Part of a small language model's weights.
Size: width 192, vocabulary 8192.
MLP neurons of a small language model. Each row is named by its layer, matrix (up: input weights) and neuron, and shows model dimensions 0-191. Each number is 128 + 24 x the weight over its row's rms, rounded and kept within 0 to 255. Numbers have three digits each.
A block is one neuron, or neurons of one layer that tend to fire together. After each block is what it responds to, as a language model described it from the Wikipedia text at the highest values.

L9.up599:161132149090106125081116106161138118190123105142122148104179176142090124095127113109108110134120109132128120138108116111154114136136111117149166138087111120127107147120140166108143121119172086169130122159106149113099122130103108151111146129072161120155111107134106141122075181168119164121098132090101164152104106135164068152128104090106127182146137130132122112086088139135109079136112114118088163092143128114185151108138125130102131152136156132143111144167094103151141145129122132107149094140113125153169134143120145131151128139131141150141147107163171144123105126142110122119
Responds to: Punctuation right after a value in tables, infoboxes and stat lists: " (" before unit conversions (57 km (35 mi)), newlines ending header rows, score dashes (3–8).

L9.up159:078112100145120143111112189112180128114107144062130108141115154138110108104166123140156123116166149120137139124126122118131149108122138136096199148173088120112127144125139112132158106124145151206089137117131091136172157148130134142091121096113148128134122110146124111129131155144134113140102153119139115148142108089108108100126108119071121152133112095141160135091181173125144129111094144098126140122126123052178117118145111173127101118127128138168127132121112130153146111149109117123110126097131094109128111151147159112106140108125117111132164141151080076135128161142148117122
Responds to: First subword pieces of longer words that the model must still complete, such as ign in ignored/ignorant, im in impounded, w in wetter.

L10.up101:145123110133138108108124146141137095130112141133111086149149128101105152138130165158183154141110130152098106125117121153117115125135137149097118093117149157155150105110135089138143138105130133139102176158128110133163125157078152108130163169097136161133093155158140090115155107110118151146143106153117094129123141124093127091134108129076105177088174101159102121113159115144156129084064116122150176162139108119142106110154155169139131137144149122103147116094104120111157102105137111121097118114151057115145143144149120149154132121105175099108141124148157086127164090129123148116
L10.up117:135144117121111140090153108115128136165114121106143128156092125108147179135096129111141145147154125108146133119132122150149133172148158089088112098134106108138144138142133099125157104124137134092132137129150143138150128161137122169113083134145098156164132158138119107115144122092096149122119094144104090106152169117163093136111145070124143156080103092099127089153116138179090099158123121124159113163145178100106094115090127084136132157160160115136144127188135099137123133104138098117098167160109108166112100090116113094132119109165138126152140160116134128161155120086154155139
L10.up332:104105122175152155107125126092172128112116127103160106117132108169114118164135110136137140144085158152125132133126096145113097113105120150092116086160111086104131122138147160130136065139136194146134157171139113152107117142159127135103139150131128090134116135126158111104147162152108152152138178108129105137106139123080138130139159112065098169124153099131097115115129182135150092062175143104178124121114129112115089113124138103133102099147163139163120142124136139092163145126124114128124115146125091145130090105123137107140118132124164087093108153113123135090158135124145113109
L10.up357:125132098116127172096146126119102113125130114120181101091153130153133153101130148131101118109127137146105175163133146129140091138098087112080194151112099148095152109143061124133140146118124075137117122112131146109112147157128126080128111194152124136105153136135160139125132145125114121092142123136115090138136195135155165162078120136122146145126140128154117140128080126114138122085161108126163136135151139136098137117174135147120117099130157123090131160175137144118177092119091101122106124113143143141143122124128140136147146156156100120128135099113188128120112070151111132138
L10.up476:125121130118142118108158126119169136145107152128159088133101076129079090121153124134138125128125174146143179106118158107120088143144108091100139103129091148089152128131113104110161162149118103153142156160128099119160132151151146119113099153158163160093114147106124157130113119111091120123155125141123109142105113157144172133119107136120174116135113106166107102100114173173139094141142134165119139149142144122113086128118111144162150087164191131136132126171133118099159120156086104086124118163129129136087095152087148157138149148114141126097114159158146109137130122111095116075
L10.up592:121103093126112162126111146134138107132147119130147190108127122088126101111161114139105097144056150155134170152090112149125137201137091113124158144134095106147150093136151131170121130129129099185139128151133116142122130147153145150145104150095118152131123149126152135122134142135070101126134121134165113095121113110172121128146128102131128123089095122133132118079112122159115120120140150101073169143162111107149099139115149105142156114155071131093108157186148163147130145084120115108131081117136125129148129161136154146145121116109142087105142119091112154152130095136140089111
L10.up646:125141111112108172146130129091132140103081129128085132108127090111116108136176173144152157138080133194105136148088145134112147148137147140131130140185149149145139090131136136081134068107099126148121152152100117124157156137121097121087149132098113119122105126104161147099121157138103093162115133129137103163127149146157110120128126119103169110096111174133135116175166090129112083133119166182107118141138132103110147110128178099121137159117177122095136115107120124117126119180110127121113111139122116115147120124154169122136169136082103103140141131167176124130120110135109119112
L10.up741:146100086144170188150110122163121138119114124104118142136145076123100131106150155157155092091171129125103096136157143166078138095153066121080123095135114130123147130152114154110155134113131164115139075139111104112119115096133107108078158129161108137140085146182165149104144120149091138111155087138146131122130097128110150131089116105118154128138131136146163133133114121130131137125137143137126145133122075081093113088095145140094130120157175167093122125172178141124133138198137123129146136135161113125139137141146147121127158142133126133109122116123137126122091104095132131146
Responds to: Short opening pieces of words split into several tokens, especially re, pro and Po, as in re|act, pro|ve, Po|ems, Po|or's, often inside tables.

L4.up142:121132129148143155138114132082125127142163111129093146111129067127117089161098154091110104127126100115139142145091161092148139139122152132100100165082145197109143111119125141150108168109115122134130087125103134151153165117155117117130096137113102144150099130131106125134134146116150105108149118162097125104135136106134135194086145137140122137148134138152140135109120149116141083121116130130092146148151134114152124163117165154122194131131102129154157135149186111109106125111117114055147111146118164105169173128102137113134110079166130121106121099106120135108170182106155120122
L4.up199:105125185132136115130104156191086119171149159161115120153154120123131130092127084146140114124107107131104113116119079100128171139149082151097165157132125122113092140160118129121135114124132108106136122162131129108113154112096085110162173146149111119121095133131115137132116148148118146155136143105095185170113138122136108122101169111144108103140149125167142088087108143157134104118126133128078111170104158095115073128137108118135125095092096126154145126144168129162108136105124120110123161120129105139136153143173145164123101164141137133136099125118140187128142065105129153125
L4.up208:143074129158106128132134177132107158074118111143110101114115101115166128135153132097114110147134127154137110113117164114164156100144107115144156105109116126105155164120126131113098129188156112101138122129111113153111124117123089144152134137110128106161125156138108141130177083147140152142129119107099166164124122106125136142109122128147139154119087146142128110123093092100117075148093144142119119159136124098162136137185145144124104159085098166087101170147128107147169127103120070082161161126131139125103177154138117131149127093159104125137132096119106140162140103062132134126
L4.up311:107118113156135130165154156164189133155139103136126072140142085151133109113139151136112153144115137076106118095139165128151139133137152121091080118102104128164123165102117147135096096111093133123141162077145126099118145132160150123125089093097166140134149137148147087117181123119126125128121163119114154123135118128117093148094145112115124157119135145112141136101178125134133092122155170116093164126150181124160118155110144121124135133172105102183124110101139108102115105084136081152102092161128088131148186123142140107116129127105090105125107150144141167117147116130117133125
L4.up350:133108139114135097117087124135082109113080098143127128133109116109146141132141147084167124142138073129113156150078157051123153123115103139114143142131135098155143109130130131127111124134156176077110119088124111114139124158132076164140169117139158163180139152142133139114144134102133123149116118098135142118126149131106133166128114180160128146121140105132137094110114131103133137155154148111143130134067080129117156181114144055109143104126145152158163091125133118157149108124138107126111097137133128139113168187115113109106082113159122130126130124118125126093160123138174127143
L4.up370:124155151124145095088139110117142133128116092109087112102161153140153115111125148105144149155092094137096074170124122096122153130110075128112104153132076145121147144085150154119150161119161118137119097111120116127146117096102103148132141118145145160154105127133139118129155169147159122131183127101115167128146118082159147137104090096115152141116107135102121125113090157091098132128162142137111144132148134098148113163117126142137112143164139110117139129147095132157090166105155173081115139149116151144133136135127098142166110080134077116163137103082145093181158147135114136169
L4.up471:141096140153117097105102089142100132086126086131092124125152149154130136144108114101141162146098117120112111174156162125144103118107128152139135138089095133102117113087156170116157106109160126146117092136127119126138147155112130137119131152170132160132109155137118155128176132144180143171180094095111144154138078097126124130156118116115140155083154119103123137077146143150151095124122157089148129107155109112132144148129147142105122100161127122111174136170135083127083168134133148098115094185140136115115115123100122116166092090159130114141150133083117131153144169123095108148
L4.up596:077124157131134139111098149131141145146151104123152123151142117101141145106118122133118067123136103121088134106108110056118128110140141114127157122130081194111095192152160122139137157120144116099134147077135101121134111153157104112172166150119154121130124092135108134122163158139092147165152122138099154125093087117132143167058142183138096159094139120150135119155122150149147102118118127132141126107123142105124142102129197114103157103117121127169129143136154117111102135137119110125123139129130129114131116138085165121091110112158099115163148145182124150101123092139138114119
Responds to: Opening parentheses after a name or term that introduce an acronym, role or gloss, e.g. Authority (MBTA, Lehmer (director; also LaTeX subscripts/braces and mid-word pieces of Arabic, Japanese, Korean names.

L4.up16:108137128143170129170115119123141088160146126122115130103106105107123170132103142111115132132122118143160149103118113111144084154156107149150139148122118142153135100169108170142107092178095116133116156160107132144088093121172176176123161131132145076135149092117091139100138121126149135144087119120100126129089106141105146103135140165143124136109160125090133139143107100099146105095098147084113136141116145149109093152183106140151152141130122108142144109163109121134145130168105118082103118145086176115096085108143135125164115111145163112100155137132101139177153093174118123110
L4.up132:120138096067169128146125123143114090144134096128097153114116102119121190127181144127115116118125118146124155121131078118142126147135126089138159145108149139114125153111067152175149079157142099169150138170153113094114138135101165151160123160135116143134146183126140123158136143144140159128120119164132116134097168182137146129109116176122129124130147120153118094157132106137083139104104123131078118146124155134135139129122106127137124111109136083090136104113066136154122124137153138132132069097187159066112089119139112089118123130145132149114138115110116141149140136113111143121
L4.up162:151128115138158105128182159129125084155126085153170114114150117108127129122160133165102078132149111138131135100165139166125131135093106137114136140096122125084108131164128120147128101144131155138144112178139123138129126157120161175083106109129111124150146127132121115121133112140099104126125103088091122080114137086128122105114106158121155177159139159155105066136098111119134093110096126135167103136159161130160113145128102152140158144122103138119089109183121104160131082116159090104116155148175134161145169163109134129173125107148094116118086076132135121130130141112146132138
L4.up276:094095158177139172143135127138149088139102100098159144163156121126111129137092162125150133146099083124161105104126142126127116167150178115078156075137105142109158153159109165090105154179108096077082132114119137111097136097151120118150158146101124136139116147132121134093133144116141144137115109150137136096115108150145152130089114138120142181172129135130121171142110119091138142134164146120125144131107140188093104138147105131131124127154136136116144111139103139155139168082155127094092106140124130149131119140121120110124105116139152155055109120090130167116134138149128116088
L4.up344:121163131114120110168135144131154132136102127144166114135188137113185121148103102134170120125106110134117145160114147113151154146086109069132165129088077105132136121105097145139132115126161129151114155115116116115107148092130135088151137148106141122157144127156154179102137130116141111124134145111136116076096117126142128132123156099135162141111086132134123099126114104141097113119111155091129147120107139160091143139129113138080138158135092139131132113168097116140141155164080158107157084146113173151052133107086178108169141109110174129119157144127093126133100119136148149133
L4.up379:159130158149113141111126165105131178154089149116094141124117098090164138122083135114108133167102173103150141104150117102127134114115134154125126112165107117146140127153149105117162095130102150125106114116150108152129135156109118165108154150125085136132117159095147129171118116129129166160171139150158133136149136145135144138094126126136132170126153135147130121145110094152075118089105156130143071129103123091141132132116132145077157109120088123108161161135153117130155158166104097092162119204132142093101139122156139101117129111081146115129133134096125104127119138060097094113
L4.up526:142110100116167131114135128104147084139144110094139162143123103114098139103136131133164179143114111115102156102117128116115112145128132164105148091177135128164078088139132144118143163131062148131090142148146109127139155161163180157082102123152124126124160148109118154163135156142129144156131109117113117150120116139151161085083119134134116127104123145131064130115126124122125104116095112151134145111089130121138139097127121112163181084102117149118125094096102112149146164095103154118129120156134132134149087170145147105136099120134088157128134190074132165114105125106148124152
L4.up575:111095126101144105133115132124118131138133124132115142118132108102147149123136138089124173146107078153105148098116130092157152115123125122120135103142126110190094093107121119117095165125111129191092073132167128146112113140130151142139140126150146114089147160167094140103137135136123154152136131110137138125119123158124158111112151183120073115079134135099144111098169149116121169067104096110102162125112116129176141134102142154111135154085133189104085140130143130128138121150138137090149148151118166076154102143095166134119090113121127154105177139128134104129103099145115134159
Responds to: Word-internal pieces of words still being spelled out (submer-g-ed, opport-un-ities, Emer-g-ing), hyphens inside compounds (post-doctoral, semi-finals), and some sports-table column cells.

L9.up735:145095118120122120140113135123112135165091120166090122174138095104133142112145092147124148150125096087135159221142110111111141145111125113129121156174097095091126128171103114127094087140130136126115141151134152135123113155115095132090131125171137103142134137140160095072158146077138131149138148107106122136172141159110123113094148163125106132113153140172124101170141095093111115128126149161126150103086123098142137120141149107120195140134134095136101123115107162114089139107154100148170117160136109123111133124171132128136152119141104149078122162117138119144130138113169100122
Responds to: Fires on tokens joining the first part of a compound or span to what follows: hyphens, dashes, apostrophes, mid-word pieces, e.g. grand-scale, sister-in-law, 1833–1918, magna.

L9.up108:093116151129146124136152147148193122143111142141064096123132118112129135125126102115080153142098134106101181126117118149133130131106174115112124091082089170124099157098167155130126121158107143118129104188144160174137132130132119161160139097090148121151107139139100129130098158107161137133154140158127133116108128138140141126122103112061124101148114091124158114104128094113120078092169142165112142144155164138128152148124116119115126193123116089150138123124116145107145130161145086120160164159092109114146127136099134127140150105112130124125154122139104151113146103079158145094
Responds to: Closing == of Wikipedia section headings and the period ending the paragraph before one, plus unit and coordinate marks in infobox lists (m, ′, ″, W).

L10.up37:121107074149114106103121103086163116154118130166134095124131167132147153137106095086138089132143069138105141161130126137149121121131130148134115116126124085108196123128161118135119112111130134124133151135106120079137153139143123108149145135149141132150127122083117139136103179113132132129110122109128148134118125121111114108120167111101117133065193124112115083082143093160122134152114156126195141099111166129103114108147099162139140142161127150162156088118145089161119141105090126140096142156100158111148100112137113130160107085155138130094138145098139108133158177116162126161
L10.up129:173110105131135118104142124142123139138088153135101123107143145098125118093147143118160150133186138111128106142162131153120099157167150143134159140104145159089126126138114125101126145148085128098130130129165145123135093144119113116061140134144116109129123157109086170077105138168115121175129137131069152116140099175124076109101082138137141123133115161120100168159114103152111101100084153114124133133119140122177130114144129115097114125139165119120132140117133136160121138132106132132133085194104131067111137085109141133115094118129132111131133133130154147162079171109173144156
L10.up179:101153124176109145083131131113114118124084100126110153120149107114112129081146107162153068135107117138092103119068105081188119126132107106122124124159134107132142138116111138098134142125108127125132101160099087137144122132115111161127143157168124152136108136155138115153093143126087123178142130165112110133174123155129122165127142121148135167077178106114155154117121079128113123106146113094091142120152110144127154156110155157102135079150111099136158134154114143114111163136131166107160132126114131138144116161134074079157133121158133121143103107149148149167118134099172126152
L10.up188:182174083144153129094155138131134186099111125153136102126123130123117125109105127134126090121160101111095134153162183080138087117113138093143163129125137100103158131093109172108140137156112121097123157116126148120112118120100097128120162129113163144145109142135096136115113150130117143108176119088109137145158116148126127119114094152166112150103139124167143122130078155113133074088098166144135132121108099132159076125169118101116114104101100163114111128136107163158145097151125120157139099167137118129145152166119099123148131094136105081109135106126156113138127162112191127109
L10.up369:152139114115090096121115127112149142142135170094095128138126119105116099110117137114148099163119112140076117136134167113089138184145131116095119115129113112116121118087119168099112136127147122092124150150105116121125147153163088137155148173117165164148134127151118119152074142134136139154150106138111129116091155126115163129126147106151129113151163133116127159104122095106156120135112114113099101101109138145150126140164141128101121131125101166135159158127072095167142093174096129130173128140117167072113070167164134137143101054144148111118134148104161127141162141115084107143
L10.up520:090139117124089131144127100153121124093100134149152103158108098089132121101090143105156111141105156149071145131134103147121138151161131124158133152165111112081145131132110189115101126125140094134099108128125170141088135137148113137101170141080142135162107120127130165134097095124136101118113102124136148106178095121126172115123164071145079131163139154131103152115139143147134084131155099109171122118152136115133116120090130124119116142157116136137103163159144113137123193132132135139149115189121127129137116126157125148156130082129142126131182157090167132105093139122082127144
L10.up563:116076155133146129111122110135140155144102108133119105109153140102122134157152110112116095117085165185083143166117120125150152110144071121136144145128088093106104154107123162097164131125139122155123096156154140131127094091155117146090166115141150152125147140140166104145108126112161132182112095127106167128126137154145127154123143099111156107140142150138160124100132110094131101143109097097123179173107114113148140135144120110126099111122128122150166113116156081133119124105148098150143121201145147106103135160128116208106141124141093122128121132144126158104132134116074134087
L10.up584:075128124104080156117131124129112121073137161138165133156151088113135123156087146116111090102112140128118107131137135120118111131139135108137125124083107128112105148163138102115118203116137130097119100144113113111140145174090124125135117131076148120160114106132153148099103139147135145158127105106120113083112142117161122185117173115124129154081157145105144166108073116131139127149118158121123147102132165138142095075134112151136093114184108127130140127155079146113115175154161151106130132135114098117168146121152152113175134096128151113140116122130155132139142160135145160187
Responds to: Opening brackets, opening quotes, dashes and slashes placed mid-sentence to begin an aside, quotation or compound, as in 3–1 scores, TKO (doctor stoppage), high-speed.

L4.up293:163134122137138140156132118100113123092141183111074140099143090094150142134145157177145105125112135124172129131128137165149109141100176124121105145141122109137149144133104113115070096109140091123125069090162184089123125120086111105126088113110125097153140094103127166122120138127156150156120110104125139156131128108141116107096101160098128116129128109102161148165138146125136147152112152115120125117123118142124105135118086163114125121154120102151061098154140092103142167183122124122136131103111089142134156117115137169165171124096129140106165138124140073105133120123126139084
L4.up414:151122119162130154110088186103122166107144155118144120113129110118108151131148129112093157134112110130131119145123154159095097148156188151142106160140180135164138105128117107097111115132134136121108110141115132120143103096139086147104148120131141136153186152072139131120167138125141114147113139110129105165138135150136130141044111135131153123105128080075058113149165127133145138134090148128121105133110139142156138104158147135144161113121098130135105141163102142107110150113087157149146125144116087146125077096131068111154158134139086164159134109122106103139140099135120122139
L4.up454:134121113118106117148157115102171135115113163111125143125105184121112115132178111162112068145105069151156163184103124117095160135130143093137150140139101147126146167130181093141134112119134130103082118122147148176132141129117107127123157167140130113109108128113155134103113155111111163127146171133163123120141142160125096137108086145092089127140120104106106111162143147123129142109182125113099137140141102094147082098127158136104116083108163136125122123127117123093149129156110134115172147137154081084136133133133169106106166151098124163102120161107121125118112141117075143146
L4.up497:128137146124170153108094142113157093102104146127172112088082135133104111134127109177178127135113164155101115147185113126131139101134084136138163113161142136113181132133121133138125143094158122144117148171177147134119160115077094150147162149149100165116147168114124120101157114069112117146137126113094138145117104111109175102103144086101145153103191086145112137132123127109182143089110107126099149140108115119135103138141158118142157114134135106148122141129136144118128108111102139109124095111125102124115086142130133111126103136144157121146169077121140114099135141157142080151
L4.up675:137102119106118124138165134112146102148086110126107156085170117130136101149140120098104095122107136140075132141110124151129140082073121121113119142153150126151144092135108122134145125140166104152108198139120169077123125128117145123148131117108139075194167121119124149186184143122122108165157153088131118104134132098118106124139140148097123102123108142165140107188154103097125112127134142111089152141119084104123142116108078140124147087150122111137109150096121127106116156124160127159110140149125139141141164134119112159128138156084125144130133114096152099142165127140158151176
L4.up741:093120108115178115147154108133122135100066109141131141127113074118111122080172141107105116144119160125152171151138134124166122098077129148125169151177110102137111151099115139141097132125083114138118080137167096157146116129106113145138152120123119111167120156141090143145160187101155153167136091110147126120148097121147134169152117083107158118134139159153120119124094134121139170115100130128106122117105137137154138124158102157110157103113089118097114112126164134104125190144135141138179126070162106132132109126105124118101151108114111111148107167113143143126160141133109155140
L4.up750:151113114179113134144140120133136136085120126127118130109154140140106135132117119115111112127113129131119131139168171132118134131137137105116096181105088114101193133108097108086137113148089127129157115091148180148109104142116120133135125133128082110151082086102121172122107157097165127194150147132103115124121122154156142131097120120080113142111146133141150125095157181127143182122071127119143153165124075128140114159110158137122137145078071173110101147159103132154108134131128108169155118156106107149122118156092133120124111126135119169104119115146129104105168132122131167130
L4.up752:114140115131117154070141107139130141111148147097106106164098114137102115110113128123137123156105112111180106112125124189115166073119091142086123089165148101143133123118137106096128094152136126138155156135171142147136081160088095120109151151161100163153123170115177137085095158131101134155089110099094149145136079148126138120111138136129126115113146127173132139133153168137143127098088125157118110170120121096145088114122119124123152123176109161154116116139114124112113122164095148142113112150097116148109117165109154142068100131142141149103130124097134134157141133093145144169
Responds to: Short opening pieces of words split into several tokens, mostly right after a space, e.g. gro in groove, cl in cliffs, lo in lobe.

L4.up150:148129133079115117133146116145132117112078119150146162164108096132111089127115097116142117128094116113108115129151133158141172112115132154111176105096122145078092112091131111171118112149166126082131107156116119127125130151133153148144210110162132151113140123101124097150161147106167159110165105089119093110106135159112139140161126139092113171143108147135088104116169132170168138143120123130155140097153130142141098119102144136114141142121116143127159100118153110116136134159146171134156147110100113110113110160092141067155157129127115090107151092177159117102127137128165133134
L4.up250:107139127132127118138133115125143150109108105097153154130136128139116112128095138132127155113096125124090099111132174105131126121069096106115105130107155108090122182115125160134120132127121120080122110127135122139092160147184101113138145119135137116100121093167118105106116167083082207123163136124118141124091130123115171127126139131096139145131108115131141132133168124161205105120103142142185149159155090146106114131120142127124118164153129121141143119112128099115126086142146146156126150150123168046148070127142142105109131113142094126107126136132133187137150138121153158155
L4.up282:132096141140147134092117100156123131108114077130134112166163118112095071128123151127128143185112113109120089155112123130093091080108126110150105161107136164116094175101124170157136131135132151138124087161126117161134136113156121177128172116103190155149110118136138103149109121117132154114142149180104109125181129153144094110132154101115145087093119143111123139106168113156138112136127148099136156126149103136095133113124134132178143127078099103119110149104119108104098102141112152082171136135141133152152133135149134126165107103188120116126098149136148117138093127108128127163
L4.up375:114133148116079092159101110154121137130084134145155127160178089114142144119154120118107169164140087139119085168125099128134150152101105080137095093085112175091113181111151149153166123131117105135121093153128166087167097117127136122143127129096130094135126117125137092139113121100122123087110134122119112134091157116110145140143073136117129127136126115144155125106153124143080114146150135158111128133121116127128104083137175117126115153143145123122130096122147105143098103176150151093180115161129170165122131169186142113119136125142111161137109102135127136152133155089158133099
L4.up441:119115145150191104148131109155157146170116082129174142134097106120107149074157129112104129133114091162125144098124131139171160108116117091147173082130107122139110141141119164161143138132148130111110113161138161104156152101164141131147134129120150108133123110151095119128108152095104118070157116162126139139065149142100119095085143146092117138142109111138124109128145159145129143102108131165142119173123126072128091136106130144092102141130169125130157110132108164120095131119137132111155093125104150110157098136141130101137098187126143121161117157116110147117114084127152181151
L4.up485:110116082105146141122177103148117123153145134109114124129065126126107083128130159171132152153108091155132146152127169147127150181120127112146135083146118095164126159145143148107105151152159119131111100185158118142112143120077160115141145156092135125156150101104117137136130153112118147109136161146118108151144138088096099153154161123126098141095136078123134136123163137163194090095127121159095104159122136139152153088112107137091109146104128135125142125086109106107156147113104129106160134110129117177106104127124143081066119130132135140101147092133156144161130134124131146114
L4.up641:083132139145118148120134162158140133174098080124138111131111084131165113148139125123131157144135128159180123125125130131136160130120170172118112084116159128128138174141120127123104114124111121097156133125201141138161114113150152090146175125094155100141131131108148098093147152110123170089184129110144153126130147129126120120092139110131132128136173075109119140110122108101089102096138090144128170170118102069125140132097163117096135117092121112121148117130112100126151104056163106118165122093080119099130137108137111095155141139140109114145133156132156138123129097105128131120
L4.up763:130104098138138119119148097138118156145094115132091094154146132116146080133144135161134181147136126160097154106070151138114181099081153117126130118093131136143105148119123134144141119162157127135115163124141123141151127142145120133118136097106136102124144108113168143108147138099097168108134165130146135133116149125142154168107094120074191174111093079126131129125115142110148109137109131112140108127122101169108138122066131098110101140132138130134115133123141086089171161163143129108138153121090140127082143101128150112131191132076118080152135127164170135157147119143122156158
Responds to: The closing == or === (and the following line break) that ends a Wikipedia section heading, such as ==Personal life==, == Reception ==, ===Albums===.